config.yaml
num_hidden_layers: 10
hidden_size: 192
num_attention_heads: 3
num_key_value_heads: 3
head_dim: 64
intermediate_size: 768
vocab_size: 1336
hidden_act: "squared_relu"
norm: "rmsnorm"
norm_place: "pre"
norm_eps: 1e-05
positions: "rope"
rope_theta: 10000.0
rope_fraction: 0.5
qk_norm: true
attn_scale: 0.16
bias: "none"
tie_word_embeddings: false
parallel_block: false
extras: ["capped logits"]
init: "uniform"
init_std_qkv: 0.0573
init_std_o: 0.0128
init_std_up: 0.0573
init_std_down: 0.0128
optimizer: "adamw"
learning_rate: 0.00277
beta1: 0.95
beta2: 0.98
weight_decay: 0.15
lr_head: 0.00842
max_grad_norm: 1.0
warmup_steps: 404
schedule: "wsd"
decay_fraction: 0.421
decay_shape: "cos"
final_lr_fraction: 0.0
batch_tokens: 32768
max_seq_len: 512
doc_mask: true
train_tokens: 148800000
max_steps: 4542
dataset: "wikipedia_en"
MLP neurons of a small language model. Each row is named by its layer, matrix (down: output weights) and neuron, and shows model dimensions 0-191. Each number is 128 + 32 x the weight over its row's rms, rounded and kept within 0 to 255. Numbers have three digits each.
After each neuron's rows, "fires before" lists the tokens most often just after its 100 highest values on Wikipedia text that the model never trained on. A number after a token or word is its count.

L2.down149:150123117110124141058124102117067182139147152125100191173103140105078122140121127155152114126175117108142114124116179161088119090113160105108085133130156152156134131094199100126121158148092147067085092131166095143112101120108085157090095196161156197079069142103103105110119123145119127136152169126154141097135172144146127081120151170127104173168064162102135187164089137116206142073162184106146083058121178094186107173180184143124124143133151086159115145063130172105144123115108095105067162113139195135069155155132125112109104140153098126136166149163137129095103144147061155146
fires before: "7" 17, "0" 13, "5" 10, "4" 9, "1" 9

L2.down569:109144106125106130129113128145139109125100095112105148092085160162170075164084107087187081201110167054087080179124107167107148203161122126153118109080138124136111138068152172111149101103128117106121118080136113107142103129149094138126113172103153155137140147123099110152106108072036148098146145094135142069111140065112146108130111121174134165156123131097090172167105127148155153170140083110131142085067166113118160185168177155136167150167116146127112143132061180062117122136191119141078186114102108112163119107099034133119135106090139105101062089158094085112126110191121106109
fires before: "0" 35, "8" 13, "5" 10, "7" 9

L4.down469:135106098097106141097112116164146106106102087113097117135100152131094158110070164106134194121137094127071155119131127132117113191170179154089091166166148141118121082119112127090125126123128054174176090152107164108131103093173101105099151148116106210088162162200169092153148116124131145109111164116171138146101147135132075175142182168100143152173123138098127110108071117092171166186082114100127059161145109186141147156130087146152165136175173168184118095175091118049147137147075191119097127135121103109163112128116121090145142143230089104147083125138140192148100142117108112131
fires before: " Ge" 12, "or" 11, "ial" 10, "ed" 6, "s" 6, "her" 5

L6.down513:148099118121057162140182161075169074153205091149126130137041142136060132137107111090127200081072099126148082100134165068113133171117147161162138126122114115110167110180113158114193115095097121136151131071126159125044089159161210168183148076128123104114133149114111134149144143145128125146162098088214164115137119132146192171169128141114135157108129125194138085089124080112140112099118155099130140195131120106126085132127131155122167105063121119106217144133103152128131115096115112131108161118175090146134188121108147148123122113109160133142171110141101111135172128140191126130
fires before: "-" 43, "am" 9, "o" 6

L4.down54:143130178118134162101107182078136140138121132119101106129120151112183074097137128097159090157152168132119122166092153121132161156102112103110143084127138157084122131121131057145100082117167162175177092143140122136091138174147138131144118188144119089122169179142121160147163086094099100127072115080123157162145069120070148102163149150093120088144104053167129095151126174148202135149098140150094104146138137136176147143189129128183127158111134111153115039147090157107112158060065148138111119123096111130108135177106158178161096107095115131107064089146202163228136120101124170061
fires before: " a" 36, " an" 18, " in" 12, ":" 8, " " 4, " American" 4

L6.down374:148129117145121149148154188196081168112082109161144159117163144111112133111123077123198162122084130080107169152057161178161088126073141114109103132177129075127152100101059138135136147130162150118158121111147119123090166153175136080173092122105205112122136155061172124122159149169139165118142099102159099145238146117094161173119110176101168163132072149198122107131077137132124118104110127094119184162135148129175110146141111103089140138154112135100101158153163142077067165148128143118206114132127053156155155110132100110166154118126160136108117174076085097090099141136155162111
fires before: "s" 21, "ric" 12, "od" 8, "il" 7, "ot" 6

L2.down0:146140124133163111067174089106124122186090102192135103106143088111131136177081159159163116192123161098104165161112176126143198119088144185135121120178105093089153160125140112172157115142161125135138136178120086173121070164160177186080082167154150154131158115094172057141155123061100122123137110077112078135152137170085161108035125048106125094123116097135137132165090175091106116084159146102130143092103110142168141109071168133155116139139133113106125089099124082099181174167125123151159125110132124108186080153131140096115094179152143099089119143124201130121141163119128127179
fires before: "-" 21, "The" 15, "A" 7, "In" 6, "S" 4

L6.down116:169156153108130173174138140136140171138119173128184136092166143078058121115127114108123157129132144073120113124125063151130109114099105122065109125101090130118026196096219148159107116129150096094104115080107114088123127142145145097117139153152138120098215147127089125208100105096116093151146073134112195102142155163070094125180066153153188159111135083119176143112122200141136194122153128131174129165092105128176152122106123183126130095088153142147160138127076114120093109172138102147110103153140137167144124128186164118130138129084135147121111108163125157164050090108088119160
fires before: " " 56, " \"" 10, "000" 10, " —" 5

L2.down339:102106112139143127130112175162141169138133083155080162097136073097113140129169145114118087129108036153143108145118128140153132145126140102124142133143083062096153145089125138139140124192102135119159125109072116121100073156164085176116112082126104138088078127052136195071155207134119174162107129095116171120063165073087111166095109082137103108133117133151153085105065193102178150087183130112161111127124127153118132128068183075124082121096103098113102092196120109100094139163129086122154152129121154152118153114090122127098116090134104208101118157162130108115123081144133073211
fires before: "ed" 13, "es" 11, "ures" 8, "e" 7, "ure" 6, "on" 6

L4.down480:162099112044107069108133170119117115087132121135089181120124183104059100093066079118145068120124145106127116135158149094131119047135138114093163112144112176099104210106117120130133142121088144119118171172097133125089078124127045142125134103124100107145093098099126155169128170110171108140129156101145122169129154166150131139136113127119111159138110091141142152163097121144136166141177172148128088087097183126167152167119060103087099085042128110124107142158112115138143182206147128102169104129086133112181085109107079093133117085132120167149154182042190121108170106069125140127
fires before: " |" 44, ";" 7, " well" 7, "|---|---" 7

L6.down306:167124091163120145142157142083152206107186114114084128174155097105158089176138124080135167130214119138124143134132093108107156112148084211117107079136108130141129140103134081119111127092120150123128146172146089126180134089137069111210080117094109180122141097166056124123174122082112111193101067157148094118125126181134130110179148145131165209117116147170085157116129113148191179142067080138144160160140141156125122119097122163120238114120173143143122139118109133096092112153194102126150135105097163100108167166160167129112123140104166144108146176149144108132103075147136094144
fires before: "″" 25, "′" 10, "8" 7, "T" 5, "9" 4, " in" 4

L2.down267:130127092123136139125155104110104144096138129184172114114095105093187121194174146060066139147140111173127123092114073117166200100059138090122143140116136182095158128151182166125124138126104123150148094159064147124105073175112074129086088164093072121130120178099113140121158094141079150121118097098114124171132107149118103121105132130107083170149076128156122132107123128162155121095138159090146156144138144093136123161129129195117148062115136109142156144152072130129117203114172100125172098143125061114165065171104168144081169058114167096090079141176094042135073164137101136121
fires before: "ed" 13, "==" 13, "ation" 9, " ==" 6, "hy" 6, "es" 4

L2.down57:140144182109136124148134129086121135113109121201133133103122123156124126141158163137158132176098111140138185170098087144099095151088145103046107118138127204116098151132121146109145151172095130079162094070146109091158098087144150142119099198120152134118121128119060108136150155142123146094161171088163119076134130068084174131110125138129124149150106110128084146180139126092165107129129125098079075104116144122108195176173176197150157108088120107149133096086100204121083136175153180157094079153075169092155113129143105096089255153144123115107085121072151085119153110154128138161
fires before: "0" 23, "5" 14, "7" 8, "9" 8, "2" 7

L6.down372:142143093211079094103149125111099176161089165141151107114105142159165136167176137149198178087150165114113152101119145121093155110151105142069132082175060139122193113121173168166093156165127105124126124146128139149056136084223105106106192117131168126153108108134110074131141099143118139141187107192145076067159108148115186153115093148146163083127155106160187134147157103190103132169123150110120172165166126093167184146131101094172088089100120106089107141089129160108070117155074107125112154127142070120157103151141119126177121119174109197128119139142102109090115112123158134115
fires before: "s" 38, "ry" 10, "ts" 5

L4.down138:092135116118119147113065154131124178174124092088151135107050148165143087179107080172115103169146153098099150152145169145148116082180123135128124126154157100185140220134113141132150090165079157147150141109074108196086087092121143172079189190075060092086110152203160147119194076169144162120121078095170108116143086109089138082170158145097094142093144113114100144100104153146136105099095110176118145133165118125134135082094095143145179150093168097131104152137117116163116103155096146093132118160125141127096138145144196144123107106109129106129090160148149138191117168131187180095
fires before: "-" 53, "o" 8, "ail" 5, "om" 5, "i" 4, "ie" 4

L4.down443:135158078140127114108180135079136163121142107136099159123096093131121133144099126100154134144107076151116151095071066148100151087085128130113128143184172108110136097076074099089151083215141092046091145128161126116080144103120108117143168191046128101054103164045069127090116135147110111189149141148144137137057185091130089167131080170135098131105112150124194178122148136128164149127162121080106140143124143105139091109093159143093114188147109176155138105111106067062116162126125132126169114179105156126121128118095154153142175049154100111115137121130096127125168096160115144127
fires before: "ial" 15, "ces" 10, "ers" 7, "ed" 7, "ch" 7, " of" 6

L4.down753:124087113110169154146095151102152131114144114127087120123148170097095113160126177084132066195161125172087098115133155172146173109093145107113078138166185146099097122132137100089116157078072098132066122096137118116137132155166155141171111104046127148088130136106059122124158147109105120125169205182172182075124167133142058071091166128160126138139134142112120086121136120053123114119084155107150099156075152146093165133109149119114172138166165128160119162124136144094142163104165094141105155127122177137142129061140160136208151085117099164057130145137115172123076090204077145114
fires before: "or" 11, "1" 9, "9" 8, "8" 8, "4" 8, "0" 8

L4.down744:117070138154128154112139144052100152135100080049106160130166166129162158150160083096108125139120136103133112114088188141088131079122114148170103158198096078115121157198194197129114105122109100132148103192227099116086187127155167124153072093101111138084167124116178130112121097111108130130159078123115147112165104099185156108128115140085113096104115105110113137088107104143112133107079141135131115112152109067147134126134101092125155095116170112120080126119128107134136141106132170118184055108138134173133086126109168098132080045142169097150118161131180174042135146101116180128
fires before: " the" 41, "b" 6, "oun" 4

L2.down626:113133142086174119090112122080108118106151074132151159137135131157107109194145110177139077132144163132163068185144140089098075131111138111118163100078120156145070100096149158111121138139173083140168172091127088171084072104119146190085142156081097137056131119082165154123160147103101052152140120133109167102119133171146067112098135115112161169117168105176079142099137125118155171181197145089143072073123100112146161159103111115160100156150075126103078122115103148046112145156198120175137159155116144107156106095105099109112100097087113125137108132091190117151167112126096197113
fires before: "ain" 19, "ack" 9, "ad" 8, "k" 8, ")" 4, "av" 4

L4.down21:191110130090140136205112114152155116159116123048157098151154140134148119141111123178141136163153150139056186084037127134132111104176126064170176149113140104119138106137116117081168123126195117168126103141131224046078170147164143123122087107092098200145160095078149193082102069096165134178129116188103105161134130096109113078174131143117104157142171146133162140135137082090137143154118105128089130119108130139088131122156136094154199137157129143131103119169082135110093118127192126111106105151120140154124098101159135149162086117154117128138103172141130157144055151123085096086
fires before: " " 58, " |" 14

L4.down681:135131138131104117132162171136130157172083146165128131117102098161108059148161105089161049212122141138206209148188139183124162122149140164111090070108146072102091142104136105086121104171107163137077081115146163098122105151128189161191155052089191136089108159154175123119193109139114145126129092148148108133111134133114089168078178102154137126099155160098143127128085138136108128166148175086122158116078199124124144139128098128169175136093119082129161077177093171085128146185110156118128133146091151086091089149110102127100136116155092131129147116166111079169109164101128124151
fires before: "=" 26, "let" 11, "ie" 6, "or" 6, "M" 5, "P" 5

L6.down98:110164086075163153149119094135151128101131174079128119111174152138139162179128081081094074151127094123110137170110132130125094069132192110125114137088138088097128138149123175144144162104080165111143099095171151155220122120109159104137137171209114116089132167102070170155088113165129178089141097182167148121126151129120171159110120153107108075080076124126113133142099090128189080142120147120187196143142115161168092135148086125161093133068101153189129096120125114108074195094164159144074100146137151093134111113107141049118142130170176108126130151075168136122200121156127129102
fires before: " to" 30, " as" 10, " the" 8, " in" 6, " for" 4